From a checkpoint of a small transformer trained on Wikipedia.
Size: 11 layers, width 160, 4 heads of 32, MLP 448 GeGLU, 3.93M parameters.
Training: a variant of Muon for these matrices, 136M tokens, 8313 steps.
MLP neurons of a small language model. Each row is named by its layer, matrix (gate and up: input weights; down: output weights) and neuron, and shows model dimensions 0-127. Each number is 50 + 12 x the weight over its row's rms, rounded and kept within 0 to 99. A neuron's up and down rows have the sign that makes its largest values positive.
After each neuron's rows, "fires in" lists the words (lower case) most often at its 100 highest values on Wikipedia text that the model never trained on.

L6.gate81:42 46 42 59 46 30 64 51 52 29 52 51 50 52 45 58 46 64 55 59 78 69 54 55 57 71 53 53 47 46 41 44 41 43 61 73 42 40 56 71 49 36 47 33 65 55 60 71 28 74 40 30 46 42 31 49 48 67 31 41 52 48 45 45 51 41 43 55 31 49 59 35 63 59 68 38 53 47 30 68 53 35 37 43 48 53 47 42 54 52 57 34 55 58 55 62 60 31 56 58 51 33 39 53 30 56 82 47 69 41 76 49 63 67 44 63 26 45 79 51 63 59 31 35 54 47 41 75
L6.up81:39 57 83 62 48 46 52 55 53 37 45 35 56 46 60 47 51 72 53 49 58 59 53 28 31 44 64 35 53 58 32 57 33 57 47 56 72 56 43 55 38 31 61 32 64 63 47 59 53 60 46 57 71 55 47 52 54 53 41 50 33 69 33 42 68 33 42 59 70 70 61 79 48 65 83 54 27 56 49 45 48 41 42 49 46 66 48 41 55 58 62 53 41 51 40 61 49 50 66 55 42 74 23 76 49 50 45 40 42 30 59 50 45 54 38 65 54 44 30 76 42 60 52 46 61 43 31 59
L6.down81:56 56 51 37 48 40 17 23 55 46 68 63 48 54 29 69 49 32 57 61 44 44 49 56 75 65 49 54 47 43 52 51 73 53 64 62 44 44 33 47 45 60 58 27 52 65 59 40 40 41 72 64 57 30 54 58 35 65 73 47 51 62 52 65 32 60 35 52 56 34 38 32 67 48 42 51 54 64 75 35 63 71 46 62 47 74 43 51 56 50 39 54 37 45 59 52 34 38 42 56 65 51 50 52 61 51 65 68 51 48 55 44 40 48 53 52 41 66 52 37 66 46 33 49 25 59 74 35
fires in: "s"

L8.gate303:37 60 64 44 55 37 50 48 71 52 46 36 41 39 76 46 60 53 32 36 48 58 38 42 39 51 62 42 49 50 49 59 46 57 45 76 66 59 34 49 55 45 44 46 37 68 46 42 51 50 65 46 44 54 52 55 32 64 45 49 40 39 59 45 40 42 46 40 65 73 42 44 38 42 54 72 67 37 83 14 51 33 35 55 26 49 28 54 52 63 63 30 58 46 61 55 56 52 63 46 34 43 60 31 57 50 50 52 23 82 37 57 55 25 40 42 46 47 48 35 52 52 54 37 54 55 60 43
L8.up303:59 52 29 43 39 46 51 44 59 59 57 43 21 48 58 54 58 65 40 63 59 41 55 49 39 57 54 41 32 45 64 35 64 48 49 71 37 60 44 51 51 72 38 43 59 59 58 40 40 69 43 31 16 33 20 49 14 49 65 51 53 45 59 50 48 47 52 37 26 54 70 45 45 39 67 37 81 41 62 30 51 35 38 62 20 56 58 68 47 47 37 46 58 64 45 45 43 38 38 57 41 47 51 60 65 55 49 50 55 54 58 55 36 30 30 50 53 63 47 62 70 50 48 53 62 43 51 56
L8.down303:43 50 62 55 68 71 57 24 55 49 58 24 50 64 54 55 65 38 42 39 63 53 61 56 56 24 38 49 61 46 51 44 50 47 61 37 63 54 44 59 58 53 45 40 63 48 44 53 53 40 54 51 43 77 58 49 53 39 42 42 35 47 70 71 53 44 35 59 43 58 45 56 28 36 51 70 59 33 41 33 61 47 29 65 66 45 24 64 39 62 52 33 54 75 50 56 60 32 59 58 72 63 67 34 45 60 46 40 41 62 51 54 66 42 65 56 37 48 59 71 34 63 59 33 55 48 54 56
fires in: "ft", "in", "metres", "minutes", "c"

L5.gate140:64 28 46 37 51 53 34 68 47 41 34 53 48 52 49 74 33 44 52 51 46 54 42 43 36 49 47 77 28 43 48 44 62 62 29 39 53 35 55 53 62 68 71 39 29 47 49 53 54 58 54 59 41 48 39 46 63 51 40 34 62 77 60 59 34 50 19 35 53 50 34 42 47 58 50 42 52 23 50 41 36 64 58 43 49 66 59 34 47 48 84 50 62 27 52 57 35 52 60 63 41 22 43 76 49 40 40 33 44 45 61 33 53 47 26 37 55 66 52 49 46 59 58 65 48 63 52 34
L5.up140:69 30 47 50 44 33 51 44 37 53 38 63 47 41 35 81 46 74 71 66 63 50 57 35 39 49 43 57 46 79 63 68 54 41 37 42 69 47 58 47 39 57 74 41 38 65 41 36 61 59 55 24 44 37 63 55 50 43 54 60 56 74 63 77 62 61 37 53 29 46 42 29 42 75 69 64 40 37 62 49 44 67 52 63 52 55 31 49 46 58 66 28 54 38 60 38 33 53 54 33 47 57 37 59 37 41 41 56 45 59 43 43 49 75 71 44 42 49 36 46 34 36 43 52 45 65 49 51
L5.down140:48 60 61 59 65 38 43 41 50 48 48 50 53 48 63 34 56 31 38 41 49 72 40 59 62 66 67 42 50 55 52 53 64 46 58 58 47 33 40 36 50 29 47 62 56 85 33 41 49 44 54 36 36 44 40 57 43 61 68 58 32 49 76 48 60 55 79 71 75 71 65 37 33 66 40 57 41 72 50 33 40 43 44 64 37 56 54 46 56 55 72 51 54 32 51 39 57 44 45 53 59 48 63 45 57 62 49 51 44 52 58 41 62 60 72 50 75 59 55 51 87 52 55 34 50 42 50 47
fires in: "there", "who", "chief", "therefore"

L8.gate283:41 59 27 42 41 56 38 40 58 38 43 34 35 35 35 35 38 60 59 52 30 46 43 51 34 61 64 35 60 42 58 62 57 31 59 41 48 45 55 68 59 33 37 56 72 54 44 45 46 68 49 50 49 51 54 43 32 30 40 42 42 58 56 55 66 50 59 24 51 29 67 67 81 44 83 44 46 49 56 54 47 46 36 43 53 58 43 43 55 51 49 59 68 47 37 47 53 68 49 49 71 64 31 70 66 50 44 27 42 57 46 50 43 51 31 68 37 57 32 61 25 33 52 37 39 40 45 33
L8.up283:64 64 54 46 47 45 32 57 68 54 50 48 61 30 29 22 61 32 32 56 47 53 35 53 60 55 35 58 66 66 42 66 51 54 46 51 59 63 45 46 62 63 37 56 41 53 41 43 60 43 36 75 71 58 62 58 51 46 29 49 49 42 69 67 50 49 33 32 45 37 51 40 47 50 51 43 60 66 47 47 46 35 67 75 42 68 53 44 52 80 63 49 58 50 63 68 53 60 72 33 69 58 51 50 24 55 54 55 66 53 56 44 44 32 49 28 46 53 39 33 55 54 51 40 81 70 57 44
L8.down283:44 46 49 67 68 53 62 30 49 70 41 48 45 37 56 20 42 60 66 51 51 41 60 55 77 49 39 40 62 55 68 39 49 43 45 27 69 67 42 47 43 59 64 68 43 49 72 34 46 52 44 63 48 46 48 48 50 29 62 74 45 64 34 56 56 49 54 71 44 41 27 49 49 70 26 47 38 37 32 39 55 50 49 37 46 70 65 34 22 52 52 48 10 36 51 77 63 52 48 64 68 53 47 58 63 54 38 57 46 49 48 54 53 65 60 36 59 50 68 52 38 67 45 59 30 43 65 38
fires in: "their", "its", "large", "his"

L5.gate0:36 28 44 49 49 17 61 54 44 51 36 50 53 56 52 46 73 53 44 61 34 35 34 50 48 72 44 34 58 61 63 84 60 54 80 57 47 60 41 42 56 51 41 18 46 48 63 48 44 42 42 76 59 41 44 46 35 41 31 54 47 71 32 39 48 53 54 58 63 28 60 36 44 43 49 46 52 49 51 49 49 66 59 18 33 44 33 57 29 79 54 64 43 42 51 61 53 55 29 39 46 41 45 45 59 41 54 58 55 74 67 53 22 46 37 61 37 47 56 67 53 40 31 40 43 40 57 56
L5.up0:32 58 46 35 37 26 64 63 38 48 56 68 56 40 52 41 60 74 48 39 52 46 47 59 49 54 24 57 54 56 41 43 46 53 46 54 22 47 49 45 60 73 50 69 45 53 40 60 71 30 55 54 41 51 58 38 57 38 78 36 55 41 40 53 59 64 44 55 66 48 65 36 60 71 77 43 56 40 44 60 66 42 22 38 48 37 65 43 59 56 56 59 45 46 45 50 57 45 51 34 38 71 60 70 57 57 61 33 40 46 57 46 45 40 44 79 38 65 48 46 65 66 50 45 53 50 55 38
L5.down0:41 45 65 58 48 70 42 29 57 62 46 31 48 45 44 68 43 40 65 47 45 33 43 50 57 52 55 53 57 58 43 42 38 44 75 49 50 73 47 70 51 43 28 41 39 44 44 69 48 55 53 56 61 52 56 32 40 51 36 61 62 67 56 45 47 37 78 70 42 52 64 63 30 43 43 51 41 60 61 63 36 53 88 30 48 70 55 30 52 53 50 45 53 56 33 53 63 37 46 69 64 43 55 57 61 59 22 76 51 64 32 49 42 59 49 33 61 36 58 35 36 37 63 46 50 52 49 60
fires in: "original", "personal", "final", "christian", "individual", "score"

L3.gate7:51 34 61 49 40 60 57 43 37 37 50 28 58 39 50 22 36 37 51 62 49 33 22 53 39 51 37 53 59 67 53 46 50 31 56 58 32 45 48 33 54 53 28 47 51 47 36 46 47 38 28 61 58 50 49 43 80 26 29 58 42 51 48 64 38 37 56 22 51 59 50 30 35 50 53 38 50 18 41 69 51 46 45 47 46 37 34 28 53 42 31 58 56 43 47 51 33 60 38 48 35 69 48 63 44 56 62 72 59 31 34 40 70 69 53 68 50 55 36 38 50 63 49 50 39 46 46 41
L3.up7:35 51 36 40 42 31 42 80 51 72 54 48 67 68 60 60 50 65 67 78 40 46 57 42 54 44 54 49 53 60 44 52 41 51 55 44 50 62 38 41 32 56 53 55 51 59 49 51 31 58 28 60 52 40 60 55 42 37 45 36 42 56 59 65 28 32 47 55 60 44 60 53 51 42 34 35 27 59 33 54 65 27 76 52 66 47 59 55 56 54 47 31 57 43 36 50 75 52 52 42 55 61 58 64 54 64 33 69 47 49 49 09 33 46 32 49 67 70 47 55 50 56 29 28 35 59 47 41
L3.down7:53 51 65 41 45 53 56 31 52 36 55 30 30 32 46 47 57 47 48 42 68 45 46 74 38 58 52 50 51 55 52 46 47 40 39 51 52 46 46 44 63 51 30 51 47 42 49 34 69 41 66 22 52 45 46 55 72 62 38 62 52 64 51 25 63 61 60 40 36 50 47 32 58 79 60 57 67 51 43 48 06 65 39 37 51 48 64 44 45 45 51 65 44 52 65 51 55 51 60 58 38 43 48 48 27 41 58 41 51 35 29 84 67 55 57 54 36 37 56 46 30 47 53 51 40 26 36 61
fires in: "also", "not", "same", "never", "making"

L8.gate201:52 48 70 46 45 60 42 58 61 52 37 44 56 41 53 54 62 46 51 56 56 50 56 47 58 32 47 48 68 38 67 50 53 58 63 77 47 52 57 07 47 51 59 35 39 76 37 32 77 53 49 72 48 43 39 56 35 51 46 26 53 78 49 35 38 59 57 54 57 61 44 34 39 57 56 64 44 36 51 31 51 43 70 47 39 52 44 42 63 62 52 54 19 43 49 40 33 58 59 58 41 54 37 62 60 39 48 47 53 68 60 61 56 57 47 33 54 28 59 54 60 56 49 31 38 54 57 29
L8.up201:47 52 55 49 24 47 42 56 47 24 47 55 51 42 44 51 48 38 61 60 39 60 30 52 45 47 64 57 55 49 68 72 59 24 50 18 57 50 54 50 50 71 50 32 43 62 42 53 52 33 74 46 30 54 52 42 49 50 30 31 66 50 33 51 54 51 39 79 48 67 43 37 37 34 34 67 67 65 64 49 41 45 51 57 43 50 51 68 45 28 57 37 62 38 41 36 50 51 37 62 44 62 45 68 50 63 62 53 38 71 61 52 60 55 51 57 51 53 36 44 69 65 38 38 61 41 41 44
L8.down201:36 60 49 45 50 49 49 50 41 65 50 56 66 42 64 48 50 31 49 77 44 65 59 37 50 51 62 70 43 35 42 54 47 60 75 54 58 56 75 64 35 52 48 36 56 71 47 73 50 54 40 46 43 50 56 64 48 59 41 63 51 53 34 70 42 79 41 36 58 41 47 67 70 53 38 61 41 63 46 79 28 47 41 50 55 41 63 49 63 54 34 48 51 42 38 51 54 67 70 48 64 15 38 62 59 65 51 67 57 61 52 46 44 55 41 48 48 40 50 50 33 41 50 58 46 51 70 37
fires in: "in", "on"

L8.gate444:36 41 55 49 40 49 43 45 63 44 64 63 85 11 51 61 41 59 46 59 51 54 52 72 32 55 47 44 32 36 47 34 26 40 41 51 63 60 42 68 60 58 52 60 42 38 51 41 73 49 28 53 38 47 53 72 47 56 56 41 50 53 55 67 42 51 80 59 27 56 42 55 45 51 20 44 60 21 59 58 35 38 54 38 41 35 51 51 43 58 46 46 71 50 55 61 66 45 53 55 61 35 35 43 65 41 42 55 61 52 56 49 74 52 51 62 37 48 37 43 31 38 57 57 38 55 35 37
L8.up444:46 53 52 43 63 70 46 41 56 44 50 59 60 30 45 66 50 47 70 41 36 39 25 41 48 60 38 61 56 38 84 57 49 51 53 68 33 49 65 33 56 51 52 33 56 68 48 71 43 57 61 47 29 46 45 66 61 68 51 57 48 51 53 49 63 58 57 44 38 43 41 47 49 31 75 30 47 45 45 55 39 47 57 52 35 19 43 31 30 37 40 41 40 46 52 25 50 43 47 52 44 67 42 60 43 69 45 61 58 52 63 53 82 60 48 50 36 62 66 53 33 50 58 56 38 72 37 45
L8.down444:46 23 51 54 27 49 66 28 40 67 44 56 71 41 50 51 54 46 27 63 57 41 43 60 35 67 43 53 49 38 58 32 60 50 53 58 76 63 36 64 44 52 74 53 33 42 50 45 40 36 68 40 41 57 63 38 41 53 56 58 44 56 50 72 36 55 57 57 63 62 62 64 63 45 50 42 72 30 60 59 61 59 64 55 57 31 45 49 53 48 38 60 65 61 33 63 73 61 51 63 36 42 60 37 40 44 37 52 38 52 53 55 54 58 63 28 39 37 44 64 36 47 39 47 49 67 37 46
fires in: "was", "as", "became"

L5.gate280:61 52 39 42 60 58 57 55 54 48 55 71 52 34 38 34 40 53 40 43 54 61 41 52 49 53 59 71 59 42 44 51 39 35 22 33 43 51 30 36 41 42 38 72 54 62 30 56 61 55 48 69 45 59 45 36 47 68 57 57 64 50 51 63 41 53 50 38 57 50 62 65 70 55 66 36 52 30 59 49 34 48 26 45 55 43 43 53 49 55 44 27 24 47 64 57 52 34 55 55 37 38 37 69 37 61 44 63 59 33 56 38 61 26 65 57 42 72 34 42 46 45 43 51 30 61 41 56
L5.up280:49 63 47 42 60 29 51 68 48 61 70 49 46 51 66 34 27 58 51 31 35 45 41 48 52 23 68 66 61 66 32 41 57 52 45 43 48 58 50 46 54 54 43 61 39 35 36 48 47 44 55 35 44 43 38 55 49 56 40 50 43 35 54 53 58 47 68 47 63 38 61 42 37 28 44 45 31 46 42 49 41 25 40 60 66 54 56 75 54 77 34 50 27 51 61 35 20 43 57 41 61 45 43 49 48 79 58 44 74 53 39 53 47 56 55 54 55 44 69 34 45 41 51 48 48 67 25 56
L5.down280:59 39 45 58 53 61 55 41 55 61 42 46 50 53 34 87 44 50 63 57 50 43 41 48 41 48 35 67 49 17 37 42 60 64 48 49 47 51 54 68 44 59 67 35 58 60 44 32 61 50 52 61 53 58 52 40 51 59 51 62 68 40 37 56 59 48 52 74 46 65 34 59 43 60 54 50 65 39 70 49 45 57 58 45 18 50 58 34 27 29 46 48 68 60 33 53 71 41 47 64 34 51 71 33 53 38 47 54 31 47 64 55 43 60 66 35 47 56 40 65 56 44 62 42 42 37 51 45
fires in: "began", "became", "was", "returned", "went", "moved"

L6.gate276:30 70 66 51 73 68 33 44 52 56 26 44 68 57 58 63 41 42 68 35 56 49 31 51 51 52 53 68 70 47 60 54 44 48 44 39 56 25 51 36 54 53 36 22 61 38 53 63 53 43 32 44 82 51 58 76 30 51 39 34 46 55 43 38 48 60 71 46 45 39 59 41 44 63 43 45 55 33 21 38 65 50 52 39 62 56 40 63 57 43 54 57 57 45 43 41 42 57 49 43 54 44 20 45 61 42 49 48 54 53 35 46 58 44 55 44 51 92 36 45 73 45 50 40 42 53 56 37
L6.up276:45 55 50 47 68 33 02 65 44 42 48 65 62 40 36 40 84 54 48 58 35 27 62 69 54 43 65 58 44 56 55 52 52 54 34 59 51 58 24 48 42 48 48 51 52 49 45 42 37 51 59 56 50 50 50 40 34 81 64 62 54 46 42 44 50 56 63 64 44 53 54 37 51 30 15 50 52 47 36 59 39 69 54 82 69 31 16 49 44 64 39 56 44 27 40 59 50 59 57 42 45 44 46 42 39 55 37 65 43 54 51 42 51 41 57 52 46 39 41 47 71 45 53 62 39 46 63 55
L6.down276:70 48 50 50 36 61 51 33 40 47 56 36 39 35 47 45 35 44 35 59 50 45 40 47 42 43 42 69 44 45 48 59 55 44 58 47 45 56 57 48 66 59 34 42 49 66 56 44 61 36 60 36 34 21 54 27 57 54 58 71 52 64 58 46 54 36 54 55 61 43 60 17 34 17 61 51 45 41 49 36 43 49 37 55 60 74 23 38 50 49 50 54 42 48 40 44 45 20 53 58 53 47 41 36 46 51 60 74 51 63 78 48 43 54 46 39 56 59 55 23 49 64 27 49 48 43 49 62
fires in: "2013", "2014", "2019", "2015", "2004", "2005"

L6.gate129:62 54 54 64 54 56 45 23 55 55 39 53 44 42 42 35 40 64 40 46 32 52 54 27 50 57 46 47 39 64 27 40 38 34 65 40 57 50 42 57 55 61 44 59 54 44 29 51 43 53 53 25 55 61 54 31 39 32 46 79 57 46 72 50 56 63 36 50 60 45 41 63 57 56 26 53 32 53 49 67 38 45 34 30 44 69 43 60 42 59 28 59 41 45 37 56 67 42 49 36 56 28 38 53 56 52 55 27 65 73 43 57 76 49 42 68 45 52 51 62 41 35 48 46 64 68 42 33
L6.up129:45 54 34 46 33 54 63 52 74 30 27 68 58 66 44 28 54 62 56 66 44 50 45 65 30 54 56 58 44 44 53 53 36 77 40 67 44 60 38 73 54 58 46 52 59 32 53 49 38 30 52 49 55 51 76 22 62 45 53 55 57 48 48 67 41 32 53 40 66 59 60 58 39 58 32 40 28 46 71 56 50 43 46 46 57 71 35 41 37 56 62 67 36 55 35 57 48 39 38 44 40 60 42 57 57 45 57 51 36 50 26 39 47 34 56 47 72 40 47 38 29 41 53 52 41 47 64 41
L6.down129:61 53 75 58 57 36 57 43 35 43 56 47 56 36 52 49 55 50 46 31 55 65 79 38 78 38 42 50 38 49 35 48 60 10 62 30 36 21 42 46 39 36 45 41 55 54 50 47 63 54 44 53 54 40 26 67 47 45 43 38 47 55 48 47 51 55 51 69 51 57 47 61 57 39 49 57 58 73 37 52 48 48 54 40 53 24 58 62 55 51 28 30 44 63 58 44 45 43 69 60 54 59 33 43 17 33 53 65 59 46 79 64 47 53 68 50 23 62 48 56 32 50 45 42 46 65 34 61
fires in: "also", "research", "history", "career", "then"

L8.gate26:55 53 67 43 44 50 74 54 60 48 58 56 64 49 45 53 45 45 75 60 52 60 52 55 23 53 19 37 46 68 44 64 36 41 57 47 64 47 38 51 60 80 56 32 30 37 42 67 53 64 50 49 50 55 40 34 50 38 41 66 49 66 37 51 49 25 39 76 71 41 61 46 33 65 67 59 29 36 60 35 33 53 30 53 54 28 51 66 64 53 50 59 51 44 62 59 60 76 51 64 79 64 39 57 46 43 51 44 25 47 53 49 52 52 47 58 40 56 38 45 49 30 47 52 74 47 48 38
L8.up26:74 25 72 45 52 36 34 63 38 36 37 58 53 65 59 47 55 55 49 53 46 82 63 37 62 44 37 59 65 55 57 41 35 45 69 55 41 55 52 46 61 28 45 44 38 48 56 50 41 49 42 50 36 52 52 41 46 49 42 49 55 47 54 48 37 59 47 47 61 59 61 48 45 50 72 70 53 56 64 54 36 48 55 73 46 59 44 37 68 69 58 31 56 50 57 62 52 82 51 35 49 76 37 73 42 60 59 32 51 54 51 47 50 68 35 38 42 42 50 45 42 54 56 73 65 35 47 37
L8.down26:66 42 42 54 53 59 64 42 56 56 54 51 66 44 42 33 48 52 69 43 71 43 27 44 43 41 60 30 24 61 50 51 75 64 48 66 55 28 50 37 21 39 41 37 62 54 32 45 65 39 41 62 52 46 64 57 29 64 45 63 43 41 61 44 55 58 65 59 41 37 49 80 61 61 45 59 21 42 55 43 34 40 46 59 62 31 33 49 47 45 64 50 44 48 62 57 66 58 52 38 53 45 60 50 36 55 69 36 47 43 55 55 72 64 57 56 54 55 54 65 57 47 65 48 45 42 26 74
fires in: "who", "they", "there", "she"

L3.gate304:52 45 35 65 57 72 62 54 48 52 60 59 42 42 48 35 35 57 56 32 52 43 62 39 38 41 46 34 52 62 46 43 74 40 56 51 49 69 67 62 45 46 39 70 54 63 55 47 48 33 46 63 19 63 49 51 78 28 43 44 48 49 39 46 27 60 32 49 51 54 56 51 37 47 32 59 58 54 76 62 33 56 55 38 49 50 66 47 44 43 55 33 58 49 58 53 48 55 44 35 25 58 71 63 63 34 61 56 41 64 36 36 60 32 37 54 46 53 43 59 50 48 52 60 29 52 56 48
L3.up304:41 51 64 35 51 37 43 50 45 33 58 64 45 24 28 50 46 61 52 40 55 52 39 73 50 67 58 64 34 60 45 38 48 54 61 61 59 52 74 61 38 55 44 61 61 54 70 58 43 54 36 66 43 62 46 38 52 42 25 44 52 61 32 43 51 49 53 69 50 44 67 57 34 27 32 51 58 48 50 19 49 46 53 61 55 66 37 52 53 43 42 43 63 49 65 68 48 35 45 62 51 77 54 56 46 58 47 51 49 58 54 40 51 43 38 37 50 41 45 56 53 58 58 56 28 52 46 51
L3.down304:51 76 41 52 70 44 57 47 50 45 49 58 60 58 60 57 57 33 40 53 47 48 48 45 57 48 48 34 59 15 50 62 36 45 43 49 37 39 25 40 67 45 52 44 52 47 54 52 60 65 57 35 49 36 42 65 32 73 48 69 46 55 59 47 58 57 64 38 49 45 33 59 64 65 73 50 53 49 47 37 49 51 15 55 47 35 52 59 44 64 43 56 40 46 39 49 42 39 61 47 64 36 36 56 61 37 67 63 55 42 49 59 41 67 62 63 56 54 54 47 41 64 53 43 59 50 46 60
fires in: "also", "then", "only", "present", "presenter"

L5.gate307:50 43 55 59 31 64 52 67 50 35 40 27 38 80 39 61 59 38 54 56 32 42 44 66 40 58 64 68 52 67 57 39 73 57 42 54 69 49 56 50 41 42 55 42 35 53 65 30 67 54 60 42 60 57 42 45 57 60 51 69 52 44 54 60 26 54 59 29 40 55 43 27 74 48 48 56 71 52 54 59 63 48 63 62 52 39 59 49 52 75 51 38 32 44 44 26 51 54 54 58 46 51 32 46 25 53 43 49 43 71 44 49 60 67 66 49 60 49 49 57 46 78 31 46 34 29 58 30
L5.up307:42 52 56 38 52 43 61 46 24 30 44 53 69 60 44 41 52 47 53 60 48 57 24 49 65 47 61 67 62 39 38 51 52 35 27 53 50 52 33 64 42 58 54 68 51 44 57 31 56 40 70 46 47 32 38 46 61 66 46 42 53 65 50 54 37 27 40 62 52 56 24 45 50 61 29 49 50 51 58 51 69 44 62 58 67 51 48 43 52 38 66 63 52 55 48 63 55 29 56 61 65 66 53 63 59 45 41 46 55 60 38 55 58 43 39 39 49 49 51 48 56 52 42 67 20 21 25 33
L5.down307:63 45 50 46 53 47 42 67 67 70 43 55 49 49 65 45 70 36 47 68 59 48 62 56 51 52 60 41 54 32 55 69 38 55 69 70 38 39 78 41 38 72 58 47 51 49 44 69 68 44 45 59 44 49 56 52 27 63 52 46 53 53 59 41 65 76 46 55 39 49 56 62 59 51 45 48 33 68 43 48 62 28 65 54 66 43 23 43 56 36 59 63 61 38 55 53 32 45 71 21 40 40 41 59 54 54 52 52 50 62 35 57 72 48 42 60 48 38 32 29 44 53 50 58 63 71 37 76
fires in: "at", "in", "internal"

L5.gate369:54 39 53 66 56 56 53 70 57 48 39 31 64 61 57 63 64 56 46 66 73 65 52 44 57 57 49 49 49 46 63 53 53 41 50 65 49 58 54 50 58 42 47 39 50 48 44 45 64 26 49 95 48 55 66 49 49 64 43 30 52 62 53 58 33 42 39 58 47 61 45 27 63 62 42 77 65 53 62 64 57 69 46 54 39 40 43 56 55 52 58 37 55 38 52 58 45 53 69 55 50 41 73 56 82 56 62 65 41 36 49 45 45 56 47 57 62 32 47 67 75 73 48 46 64 50 67 63
L5.up369:75 18 53 43 48 49 47 38 53 41 40 49 49 72 23 27 40 50 56 42 81 20 46 53 58 50 65 55 44 38 53 46 24 60 54 66 68 64 53 76 46 44 46 66 54 58 46 46 66 45 46 46 61 65 56 71 79 53 29 56 69 38 51 56 29 61 41 56 33 60 52 38 58 34 41 61 33 60 47 54 58 55 59 57 51 51 62 46 51 53 42 49 36 49 48 47 53 56 51 40 59 69 51 63 47 47 38 46 58 71 49 78 56 44 42 39 68 51 62 36 36 58 42 47 44 57 48 47
L5.down369:53 66 34 32 44 57 29 58 55 51 28 56 54 29 40 55 51 34 35 66 40 56 67 30 40 49 44 60 64 56 54 55 42 37 59 47 54 41 54 34 32 33 49 67 54 73 48 71 58 60 60 68 58 60 34 55 27 61 45 49 46 53 42 45 76 53 47 36 52 39 23 57 67 58 55 70 40 46 50 47 42 57 37 47 72 41 58 35 58 43 50 47 39 29 27 39 55 42 34 53 57 43 39 64 62 58 76 34 41 48 56 56 75 42 68 61 40 40 39 42 28 51 15 53 36 63 48 37
fires in: "in", "from", "of", "through"

L6.gate245:39 57 45 25 40 66 42 58 55 66 38 34 53 81 41 53 70 79 36 28 59 43 54 69 33 71 41 66 30 63 56 43 37 46 65 65 45 35 58 46 62 55 48 54 35 47 44 33 41 39 60 44 47 56 23 56 62 52 32 68 48 38 43 41 52 45 59 49 58 50 43 54 40 35 56 55 56 40 54 50 59 31 32 41 61 76 38 63 25 52 42 62 48 54 40 56 51 34 54 45 51 41 47 71 57 30 51 54 30 45 58 53 38 41 49 44 59 45 53 56 43 59 46 59 63 57 32 43
L6.up245:43 59 47 43 54 43 47 51 51 64 38 55 48 44 42 58 50 49 33 67 57 66 68 42 48 44 23 62 48 68 49 64 65 46 40 58 48 45 30 52 30 48 67 67 52 53 62 39 44 44 56 61 50 74 68 44 37 49 60 41 63 58 47 51 64 66 49 51 52 42 45 42 62 57 29 68 57 67 53 60 62 55 37 60 47 60 70 49 56 41 43 20 53 60 69 53 30 55 62 36 38 42 52 66 39 56 65 43 44 47 55 39 50 45 49 51 52 13 33 44 54 66 25 77 39 42 74 49
L6.down245:74 45 40 60 48 42 58 52 56 56 50 68 74 49 57 51 40 57 65 37 25 37 34 61 56 41 72 42 57 55 69 48 43 57 37 41 49 63 39 61 44 38 25 57 58 52 46 54 73 71 43 49 52 49 38 42 36 47 82 61 34 39 47 62 42 48 49 62 38 52 38 71 50 56 54 45 45 59 66 50 46 54 42 59 43 60 50 76 52 41 41 58 43 60 50 67 68 48 61 58 54 49 46 55 59 36 71 68 42 65 44 62 55 51 52 38 51 57 48 58 27 59 59 34 26 44 37 52
fires in: "party", "candidate", "votes", "turnout"

L5.gate335:64 63 36 64 56 20 77 68 63 61 67 64 47 34 44 48 50 61 51 61 48 33 57 44 43 71 62 36 49 53 67 48 59 34 97 40 41 36 51 70 53 44 55 48 53 56 58 46 37 54 52 59 75 51 56 55 37 57 63 52 45 67 60 33 52 58 54 55 40 48 59 35 52 48 54 50 62 62 62 53 51 63 37 31 52 57 47 43 42 70 64 52 54 51 37 48 69 45 67 46 49 37 40 68 52 39 45 48 61 50 53 58 65 52 60 48 26 55 42 71 54 66 35 48 47 65 47 36
L5.up335:64 55 60 59 28 57 56 39 45 42 48 58 72 49 60 63 70 44 61 58 39 51 45 29 66 46 63 49 52 46 60 38 45 57 54 66 54 53 36 50 44 51 75 43 49 45 13 64 34 47 67 47 71 62 57 32 33 64 45 42 44 45 50 50 48 41 51 54 58 74 64 36 51 45 74 49 66 25 63 45 49 42 45 36 47 37 64 50 75 68 48 32 58 47 42 53 37 60 74 38 47 48 69 40 49 63 42 48 53 49 49 50 44 41 45 49 54 53 48 62 58 33 70 51 56 36 32 57
L5.down335:42 51 50 49 64 38 44 66 51 71 62 55 35 53 40 48 37 70 49 55 41 57 59 60 34 59 55 73 62 68 47 53 55 26 70 39 33 54 59 53 50 50 41 58 59 46 74 42 53 51 31 49 34 47 52 49 50 45 60 52 60 47 50 54 61 46 55 37 27 45 49 36 53 47 50 40 52 56 47 47 78 64 47 63 53 60 44 37 30 51 56 75 36 56 44 62 62 30 40 46 82 39 43 58 51 28 42 51 34 69 40 36 45 49 50 37 38 51 56 48 37 66 02 31 35 46 59 27
fires in: "s", "their"